python train.py --n_layer=15 --head_dim=64 --d_mlp=512 --norm_eps=1e-05 --rope_base=10000.0 --rope_fraction=1.0 --qk_norm=false --bias="none" --init="orth" --lr=0.0019 --lr_mult_o=1.17 --beta1=0.95 --schedule="wsd" --decay_fraction=0.348 --decay_shape="sqrt"
MLP neurons of a small language model. Each row is named by its layer, matrix (gate and up: input weights) and neuron, and shows model dimensions 128-255. Each number is 500 + 40 x the weight over its row's rms, rounded and kept within 0 to 999. Numbers have three digits each. A neuron's up and down rows have the sign that makes its largest values positive.
A block is one neuron, or neurons of one layer that tend to fire together. After each block is what it responds to, as a language model described it from the Wikipedia text at the highest values.

L12.gate6:430497485533475555538468474546505484469514456518486532498454483484506506483482495469445517439548446559507454497491574534379527527450525444500500530439532484521509527548528525462456492419572455481487514417495439504540436478499503485537503425540559559488463517483542517542515474501496539481521523497428478440468557522505426473468466481508479469497489502542535530546575520501478446570436
L12.up6:538445461385539491523469435500538487551535532477464522456500522545482476494500465505454471487511495512506436521466495435452450503499481500447463564504426535510431494471478519514531485481527487470522512460488472498432554552455522499466521482597520536543456556543498500477571529541428482487552498476477513449521488471496505535437430515492497527504413535483441497471515464506497507548554
L12.gate8:484525487507515486527459492522524461428506542522481508407517508490508557506530525473469489565474412499425514497509459392460522561471455496534524501558458511537477464528480505547441536511427502486495477439603500475535536497503566488458368459534450518518516456429536565455528508501522455482512537506526566468555515520500476511458515520517549518477582420474523445486542493564537566477535
L12.up8:483523474540489520544466498529521441438483560436518439509511502499512486491451513474429499468464552442458544526463561498510505462475469547506556530487401576509574547510544513558582410463470481505508478391525469485505487458408478422530532476539513509484474477454507551469504507472492561485483528500488512493485497562472553573480486449538527493477561472505552512445495553501505550514477
L12.gate101:511502530542517528449599504471531530378570497461503540475426526480548569517509586508526498491469530469484509507499445544427506507486539549558476503606534462514532545485450537505447541470493476493592391488557523458482482468540520462432526525506414533497513426485513503477508491555477489483606436529468491446503527527470513505479511535510548466502444526435521512491506493505529492506467
L12.up101:508505541620542527538555512516576526520510517535468513513538474499501424583578481541450505515437469509495439546489463466466498489512472451544540514511456497523487518487412500607493484524528442494486522475561412455482486554482469566465429555521416507463554502447544483498436477452487464495463550532528497529477485549445503510516467496496435517423456476482512426491486519435467534490532
L12.gate121:424595448514462474486531487521482598508458500472551502527470550464508549514584494484569507493507481500443467470580507501490507550458495404485557514568476503460474543428465488532497570473469553457527503433501450436493538464516513546547520499455540486560556467419486593503460498483515509510478478455501544530577485561466488537446454523503466443451542442457473532406538419494520491550405
L12.up121:529469477495509511472496535480470539452486481456524451437516546495548517517451543533465450513518491516443431532504544531507481469543452447446521559551446480508466523469494460508563508452467440470493492456502532528565500468508527497496391485468563533539494473530471575481565491504485511465469443529508544483519515515501481512477465531469477445557419496511499583498543454496541603522480
L12.gate213:485474496502486481564504545523495573520506491500516555531512541503512430508494551574484513457490585530503588531500549534500497565476501383433477563490433521527526500504537460514544473479394507581522492535501471560411465500518550548508519489559431513544546439474480535532606482525483503492478588496476527507491478500573488480505463553542477541526541436502456445524494521485502466507536
L12.up213:488490471504554487568457497541474484530537462493500519492492490467498555532476492493520498465475474565472522508530494449449480552434595494484537473498468538499507497587425478464490530572512448445496534464428519475507436526503514482480487516475476538578452503457522608545520483515547526442477529538517506563485468518457450505548581498483548436525438512448507507480541481500404475400516
L12.gate293:508500505537412487570525459507589473528594520447482536503455520449470546517406503494475535574513565429499548476462495491564535568451482531507389496508502500545458430560480491538478534542463551513528465471486421522510494478454464505541490565521540515482498432606480365489527487450519529502445519456475516498550584520506531446484547527532503489442484547486577524510480531542499481570529
L12.up293:581497539523475555474510480471386499538513522550394531448476418471524509486391485533464542463450503438404494511498503408458458478497457568546406461497507500406524438581484510525513510486504499560462492543511495408516445482538501490499483497470487495454512502541513449522449515544483550526486521480476561502524522477532538588492472479469394517550495492445550571494525481437445540524520
L12.gate316:553459521460475569570619473528523527463570587498513554495492542552497532441442433502445452515372474584440469559532481521495503584473504484569441506527522494508527526567530541532487527458430495509468469534544465412513450489450561506496547501462511470471493498504483479539488484478447542466475449487493429451437507467442492532498468438521546466453408542548569479566537511463523505519457
L12.up316:468413559529504490626470471477531461515536485532535467548494532518530471450445511516494488522487472491496463532455520543528463525468465463477420523518468488515530477538540441565536482472434471517488509430457448472518383459478469540480496487467463505419480525488461513497538569509433524499539552538537455518482548566521480518486516469532534538486513540506581538441488526519529565575540
L12.gate403:525481539454464547463537465505492520513480556535413455524480507436493446493536493530464413528490483490491540452488530467548467526535538466538552515596456548430535500512539475527522524496499463554499498484507530525462456586471579498538447477475548532504502473438548543548504514494460487472480562482462434504584471377511612507594518466464461512434506509552477530502531527457501542445475
L12.up403:528457468497464557544477475553420511474502589484482484500448523474437475581482468516482474501544504554485483540455495484479556504477503436504540519474524447587555515479546488558532534385485543521472445463542429437430511449433602460522524473510486445551497479555522542489504473527537485464456456523456474503606514536484446502484578553498511529537499497434509478498474549480499555518478
Description: Day-of-month digits in dates, especially right after "on" (on 3 January, 16 February), plus "on" before dates and fragments like "J" in July.

L12.gate33:498499477482495502536564516462522513412483515524550547493458584538482522466447483516538484475581474519511527511543536485462503525498546506521534480530517464481623553434461446476519499471488499494492538574444509452430409533423473510499463488431540487486501482431547519552563515491502536478478531512526466492471478529452452451525504534526573415574496537503536596542476506485491488542563
L12.up33:443514490504474534482464455439549477478480473515577462425467503469534590478460472508509501541424519565537500522566505525511541490475517456480515518567505473508485527485500544541492493503541460528497564426479507480481546474516474508453482486523511522462551517507588548519536427464486436438544455518517505493484491579572449494553541518476529489444491459530413512512534488557469516498490
L12.gate71:476508491454442541530497498474498553549521513531485533476472495533484511510463457557481581550571493411459506498429429513495442457428506509399473451481486535459497518433507546523537512484517434466534501506453588466540536455436468544537489492540582483500536472564558507418495373543480491485515472469482516472499494520505468529475530469483464474521514533520518537497496468434501560529526
L12.up71:485477500472470525551494480487502533506515536527555482407536544487535505461466502479487510492532571518497478461578447475530514499427463490490450471559489485425523465503510467472561482508491519545495493483419511431427557466514509487416496503461561531507510501472568502449503484581576576456504462478588495462461430414520465522520498537502513483498468532466495499558505475456465549434533
L12.gate233:511533446482538480424477530505449461397504505493559506568441496452540542569570529473486533501450443485459465538578510556510508593498465523452483482547514526489479466548493519589524523474547500529536522477480465486466489444474551488520505441493430488485495533543472405503548478594489446524518531545556530497583535476463531483457446398487517466500509508458490514494469513476489522537529
L12.up233:501537498538518521495461512502472526535455486576427489472457449497560578522546505488550467549466479574492516537481456446509500504572481491576574460519526504501497466514486502523532479466579467494465441486467450478518537449585466547506468471418448526445471512550509547532468497559500499514473485521543443501489480524451439494501508497574509468466551547505524515512403596547494517459478
L12.gate256:503552484473587505533491518548554498485417496532524522455444525486518480490507576543434405498467532588520549496509536503562476477530422533550527538474423474535448547575541485522488512488449447550445502443478463561508450536458498515496453557474459550495457501468513433509488448511450464487506495515442545577562485488518431487550444522504617477494528477504531507509553508496576494546573
L12.up256:552479501531540474532558517553501452504432476507533511448436461499503511530531505493471538448533503516554521600537462483513509465489451415532475464587544492566582530521510568428499458500555519504526425448535506508455467493479433517545524437502426598503461447503413496548451480561490481496572531477554542537505504520525531549580458581535544486505523461520474500516393500582436490511458
L12.gate327:479559505512529505525509486559518501468438484494481515540442524464458516524522437482423493556530499469445498510522462519618499530498495504489496430507516560437470543473463502530542540506575520520531527464550578522515464468506461516434502502429509488549531578475437477468442525527452543465466505523563459438539540522468479489498480491517564508568517459506490547482473489517507504484520
L12.up327:503500495437449480552505479455449508531501553472573449473499447485501498530477468458407492510552494516441507472540514481507505567520559622508481448523515518476551542521495546526563497448499550521507518477467476552462428481500475501491502516478494478498518531504591501437513498554472532470547433532459514473566383478497448450526469520518498464537495464485490452594533514506483609551449
L12.gate360:449459585528511509517472450496530542481437468503477517495532574495541431497438515534481478543493499490582513502461496499449517550512476499534464515450498487546536498514452500500471519516462484499492492495463514528452498493419457512476500522466571522464503517507506638461496473549479507428557478549499460474434535509479471410484534548460496503551550537509542462534511496539500431465472
L12.up360:502520499492461515469525530483508529503525583568470485550478548574479497476564464522533439450554468530507570461510499548469515453581531482476547421413520468504463540530514502472562432487485479481490479479535531485470494549461492468464507541578510493483535539536514473498575523525568504506453462542554481541494550501533555518469472402509549537526472531421457526545567557584475553552523
L12.gate380:483543592501475461514523505527538425520465540478439527512515517555551455509552508501485531494467538533457504476494508498504483450467492520473459526559484512513506507427498427472468544453437491521482494495572608444583565442497520544546483500475514541512527549509484484487494442495457534546437507538551514511559544485500417506402550526511484508509521535425493505509524470520500542557428
L12.up380:475496485469450460488515555518555514553462587470522532507458499542535511460464392576474515454508499562483526526466573466450448488512492491508525482501521549509562464489511495472538507526541504454511528407454520471503516540527530460516492530504515488500458515509539596504464538545530497487557497471559523462491561483538426527462516514407516540522454504467416453517498575456504501469463
L12.gate417:490478514473543555552500483512478483479519465541513493576506499449460409457481536579585498555495502468517457491487505511566493551519488476494481466587589569471479505489497585494509533445476503520480580436466543490478478554537524514420469523476515531499503557491442530523563412481480514542529435477464611523556508465569499534491502461536579510466489537529484483502546430583541562538503
L12.up417:513532561419487456535467511550511546471463548407482447461436523474564500516513499492457476511453568501460493488516494470468514529515597462481439442581504429455496484486464455547507495562580504487500464479455526504517478551531444470503457558498527490483486509449461549489456488426532598488504556507430398503442408538487521489555528487528550527536475482502524438466503471531542476478500
Description: Tokens just before a person's name in lists and tables: the r of Mr./Mrs in cast roles, bullet dashes, words like with, and.

L12.gate11:508487504428546497484487475465495507585534533493576460443554539476428546546585499514417498496475511495477454501515595422540503549518476579546536490466482468520522550482485516439534549456542564514420510463496466528511560508524453466480507500537524474543464537412535480524461475482496488437450495553524526449505472464517539480520527518494477455466498519516500525449521540420491533474526
L12.up11:559482551410509562389435452470571448454523469438487398559535566517513472454455530487501476493457480486537507553480495475520531490476486518512497513494460431521524470457482520518522447484507519426503487460544547466413494421505424545468489481529486487441497394458474445486523537499493488467521463527427467438485545515547488538545465570507499478525450429564506554535475468480472490445555
L12.gate51:477499487535570464547517460548506458421517418570481543455525472514447490509479503479559465591442475478465479536569488536524490484488503465462486466471532491476457464520537425460521564529443524503484478529487537450537499539459519445520542438442541473532480501486450523535426502581457508573500475600514494578513565453542427494523499462558492515510413486517437537399498394516462505557507
L12.up51:533491496483541497537496464508514488514530499532499504558508489487527517514461462526465460493458457531533494530476527530590507472499442500553488477509435515504509509539514479474488557540475500495481518461486419543497481504467390455428462466501566562524496490414507512428466527458476450590451466527472497575533468550467487500601519515524549469586463471497590524423438488585534467565535
L12.gate143:586540538438500504499488549497500480585489484550475559510458464530422590468552485495549492490493604538511495467474490498542524491510503537519459492499524486580454470550492456498537512487466486475529502480565465529397485525492510468490484505493445490485459561526553481524483395544476519457538489514432533509486510513423530424506537495513540441419545535537541556455458505470462441506493
L12.up143:572465491503498551572476468561562458540541486488531408520508438456411461458510423534516454557619500487501489528481399553498542513448520462466504461528483428439550485487495516493493527524458509531513507488513482449455494432476527539567437457480452527515491502468527459484464455539530489491513425417505533517502529475493522495495537449513448546480432524500521553430521572529519454518441
L12.gate183:540476425616456519434470485437503483517527459565468553476511515434440482495491469434489537566528463525478517526529534465458496534516514508480475522476474550572501441454506472564466475484538552540482538482491537526530453417496474391510512543548474474471486491491572411474532465528452477458471473559506515450484508466526505491545493524488446545606419459475429495450471483505484457576535
L12.up183:484461505490552564454484490461464545541446472462584478437518507526461459480476456505535554487556485516508505529501491486520525496513497451485558535533514528504503476508538456518535575548536579474524551496547524543550530491494526551521494536537576522498538491599518538489513496554417513476507505467447500400466510501561462500499537497534468490492491497517437536531550533479503475551495
L12.gate194:498489472545584468461493463507575507552552567483454585504506531523544515466498507464506478484450515547488516472516459549543516561458558514521533426530551481415546518538449466498482515518537475487507553495429491531445505484519414474498468540466542464510423472530458511492442525564417532545498482515527546462556538427547527507490438570482454433508555529578468520458511483446538503497507
L12.up194:515536545487537458483504456519507553492482524451525570562511439469464464531479504540501482476506503557477464455527500550493492460502545498530460470476519546439414527556529514509545510493471447487541521464428493571510511619561556506632511531567515447468562480517471465476454532532550459424527459543449476513455541535426554418479485498423506505530577505523528525507524404514516541507486
L12.gate307:546485557553509510464478437504490497448445528524544533509447549417407591554535485497485560478482541432484507462540542464548537508483508662516512452533546427467478503500532458513511567497507541541531514452479531506494540486517505475533525428489431450461522519470499420475531472545475554499515466503483463397500519512475447494478453521490520391517500511508448505469528558467503435441506
L12.up307:445426509509530565524470481454497485609508606501473551541568474551512502503513504500487515468525519445548459556479509460491533463479475542493494532545463426504448505565528451455512544485432542545554492473461456521485453414531549481508477490536497513492492425498512510484456461529551455530507465523469438552476561446474581487527446510469487543530495502517406499439532540525508490493497
L12.gate331:491481489486479531438490499490568473503517475533554467521547499501514537542479545457340552491418475469548514502491506500591481587484499527525418473449511484445418431490476481454503496465502537589467535538510520603607476536490472417489417480535525542462502456533490530549495470492465485573474437568504443505448520487523469496447522549471515533547441533507427545504477508510477493552480
L12.up331:467479448514507490545546511549433541502522512482459531583490449461591470441491531498512529450486453482466518566492510485454416592489461544527459447512553533553454560547454465467555508575522500499498550482580436476523491500546456518496517449502483461538503516489359597502445514426510474480513398457538480486541566439488496498498493444494496450479450490464369457412489513475464441460474
L12.gate355:448482510523459507441543567467546494494546517523575468490486472439487475457515496464489493558509451501495543565501526543454512563468539475476520541576419498540514468510549483467508538491531529492498467450497480510518449543466562443476453484521550495484544569516470433546522471512541383517501478570522511435592583495492536537545442536454542491517486522570537525490495453468499439535546
L12.up355:510497513515489487449462551521483501532496495528539508514564457458497463568498470476511548520492330524397447392528463454535525508519542481476471565504488483521546496497523500529550498547542603503410450438499529507560468512541463403554510527471522398441519476512561515527441507552472529479468481537458534465555542475534560490537484570453486415595514529512580531471514458523539514508460
Description: Short consonant word-starts split off as their own token, mostly p or P, especially in surnames after first names, e.g. P(ickles), p(oint), ch(urch).

L7.gate325:500571538431418504489462532462501512509511468472536555519495498501600431580506458529487501537443491461504476524559484544544474502494509465523454491532486503454476540568481484489490462468461496457558470509525557550502460462575538512512552489452473463505411479467552434512498508557471528435449500508531506517452510517571526518485444445479454434534554529558537541463483401408504470606455
L7.up325:510516529561580501529579477502456549570469465579547519515464486454508504553480533518488568592450488519402552524564484492441502494475524587502575571472491519441469491502587480538496494547472481642516497555504573534478447492430493505489489518508457454451533522520561470502568500572469517472483466502525529531531569518485500499520502463539495592479467468428527436539487427452550477488496
Description: Subword pieces inside words broken into fragments, mostly a word-initial " p" starting past, public, piece, poker, plus endings like Gener-al, Bish-op, far-mer.

L7.gate377:525556573431426501516531479459497479545500561521515475475561514484481502493501491460463530417488474462493450482445442583528471442557499516507504467459532557459471502504469509491495601472487474558501457518523519438518514529533481518399513530474541484549505510593441466537515498580528418516519505480472491536491516481493516562437483500529480511482492474604482543476554530493495504486570
L7.up377:505458555492418485490526512492483547458557531566537520453553558512517427418458511556472457442501503548515505490478523475408472458502549497488578472469412403467499489465431496486421496439487434499467507531523498510443485536544527510508522532464540488536514529485478529558555467494517529521516433457478517481528466514467476539491443504553502468548580529463544499490451495540579598560522
Description: Word-piece tokens inside month names in dates, such as eb in February, ct in October, an in January, also a few near-misses like M-ay-abini.

L6.gate101:486433574545499511480523519472532506529517534517477500422536452466523518425476438521492464488498436544479508502538509482507491511482446565496502503412472485449496598500569485534452563485497369488577499537477522498500550532534514578468460512479555528489479398476505522536521428486535512503493546476506462492538532537541502503503431521515466515531455550478459522541537511484457489473540
L6.up101:462542550434432452506531449504487466515523492521534563618492518533539426458517486482517419483485472437505416525422484521491472483492492430498522517490482521523511478461462521533426560467478516562458466417441471564472534512509419564511502516480487580479512503458525507492480409450562501503515505438492496451520490510503486492555505478545599564477475434424527496488532417501395614540506
L6.gate141:499477509520468538455533510514599495571460494566510484523477501492549437475529403542549482407495536538507524433479507485503455481544500481519486530460436511489543504497523532459526583431480438507514492489557567506560493482523540573477510543528494535491507493517599461497532489482493477512502456490481505445577539484519493505525473462516529475479468415466498496431556500426473493522486
L6.up141:494485465453454455481561485547483488550431483545465470516550627502495466516532476457362539476474552472461447516480461527485564539502528450503525547508515534521498529530530466474494434530456532527497463468534458478508514526522515459467459423537569469488478554494534499515517531600488501480552527531557502428465541499563485544530480499443542481521519426504444599491457452491455544454490
L6.gate217:552411496453497518541497499532501515556453565539536532528450474438491433444491484513470473537465513512490501424499536486474554548562527492486563490477544382516556544483537600508540486466483448553528511501492460535492548424477488486480531520506502491493516502450495501474455400484519497448476446479413470496500469513459381530548498518554508533460562497467483447461496562534517520514477
L6.up217:476543498485456467514539496524528469519441576537537602495509556485574497524497552475482530547489525523476462479527542519526469466530485590521500547480485456525564495475537495488408452481521520469533436499509517509547483468537468474552515507474535565463564502485543547444482517557552611439470555457507480496557465540547534485533515493542502448587435547534558505533530506512489520464494
L6.gate265:552568487466488510488524524508520511502614524518514539530561388487485534492572456552461472551502528479559493553504487455531477518585452490543511522494567524512533474500484540487524536454541517492514476519521467464561494469472525500505566539443510438514528456511524485582550496503464528502488468521505517381495406483460477443494499451481574504580404440520450474498543490520387611554525
L6.up265:471487516485486513538493461444482561553470469531546559520479477458478510511506503481521492514503498472502460429522430521504504551472561496486534502522478464439598513569475456469483498497567392510472548478508510536485496423454541521385521471520550541534569438460582500520516481520499585489511499472488485423504531477536535552505526451535521524535527481489467433518509480503476490556582
L6.gate321:464480452483424500545469500464541507535571584492531463466526495470468470483526474457460467479469507488511485538395509510454532504472478512438425420488498478422558497484456552445479425487465519538437517444496527417444462505475496516551514518472489463494453491473511619537553454575535510527522571486458469561487390528494490495436504518497437469566491513495483455519465468558499491455508
L6.up321:455451438442472471501508464476459554513514506492598486548510492466529520530526501502538493434370493538402496514507508483507518536504525475577537494493507484470587451597453437496504521564461424566461492472513479523486521491506483558519540538509474434465548429437545527538535517463493495517435486497462475560401467452533501564536471445472481489480505536466562470551501505519532536447448
L6.gate364:526498499520568493492616482492522526502580484440531540490470452510507481509463524493489534544460525502485531532566524454459485544492589521539487501465541504457522559481507575594527553493520533532497552494473468483514472500561554528505532543488527509481566476531535532486482454501542402511531511489493504492505483457530496439447504396536387501532491536425466535548489433491458495481473
L6.up364:515528503536492446506430559496500438482586412511432461474511557518473443520491516531426469519536502461488496527473523534436539480506610533553451544539539470406511495539524473500488522498609418554451469456435547579541493497516502498478477558488545515516514493512577526520463528532491557471559472465555466471515518512489547485492444538569594498430447513566510500530513470531497533481529
L6.gate405:493533471472502520542598517462555545548540511556441540505472567436469439497466518535514505466561507448524485504497563515478494519484495439535514463518449458475462497488518590493429460518536502520571446455396464433461457519507486587437548440457495527483518528483532498474462493499478427464538475492506405492517480492505490529544435476477465472560436528405526511478497486541452458492547
L6.up405:489467527457438511577525503570467534479549516531485488533476511474477497473522505495449495482483487511532468531540551444533475527451492503517492539490484547456511571446498453520532505467494450491484513518468472460473529412444453522457496525435540455402574545508507552475470536469482510550581494483564484506481500516490435465535472552506556551500484536522529560554470473531522496534443
L6.gate482:583493474471428458532488466493506460483529519498546494522487447502452524482543452482498486475513535495538489442511553545529523593432466509540532487486475471549524458431453454501517530466512503517566472547524546460463515443452451542454512523453456499466448497506504487419490493501505458474468531488513466526507467499475508475578493545466530470507566528564439546547512505464489492415496
L6.up482:481506492510532470500545490433444473516527601496525557495467485564488590466509456526455547480516431545505431540457450514399506520536442525549450534493478536543459526554507493468502583526511411478569564420545513546500460451461503426476532495493564457514478420475462467549474498460513513549516549498469494502553488500482476478515401514432488472509390578478464531432528474501525457529497
Description: Middle word-pieces of split month names in dates, such as Jan|u|ary, A|pr|il, Mar|ch, J|un|e, plus commas and year digits inside dates.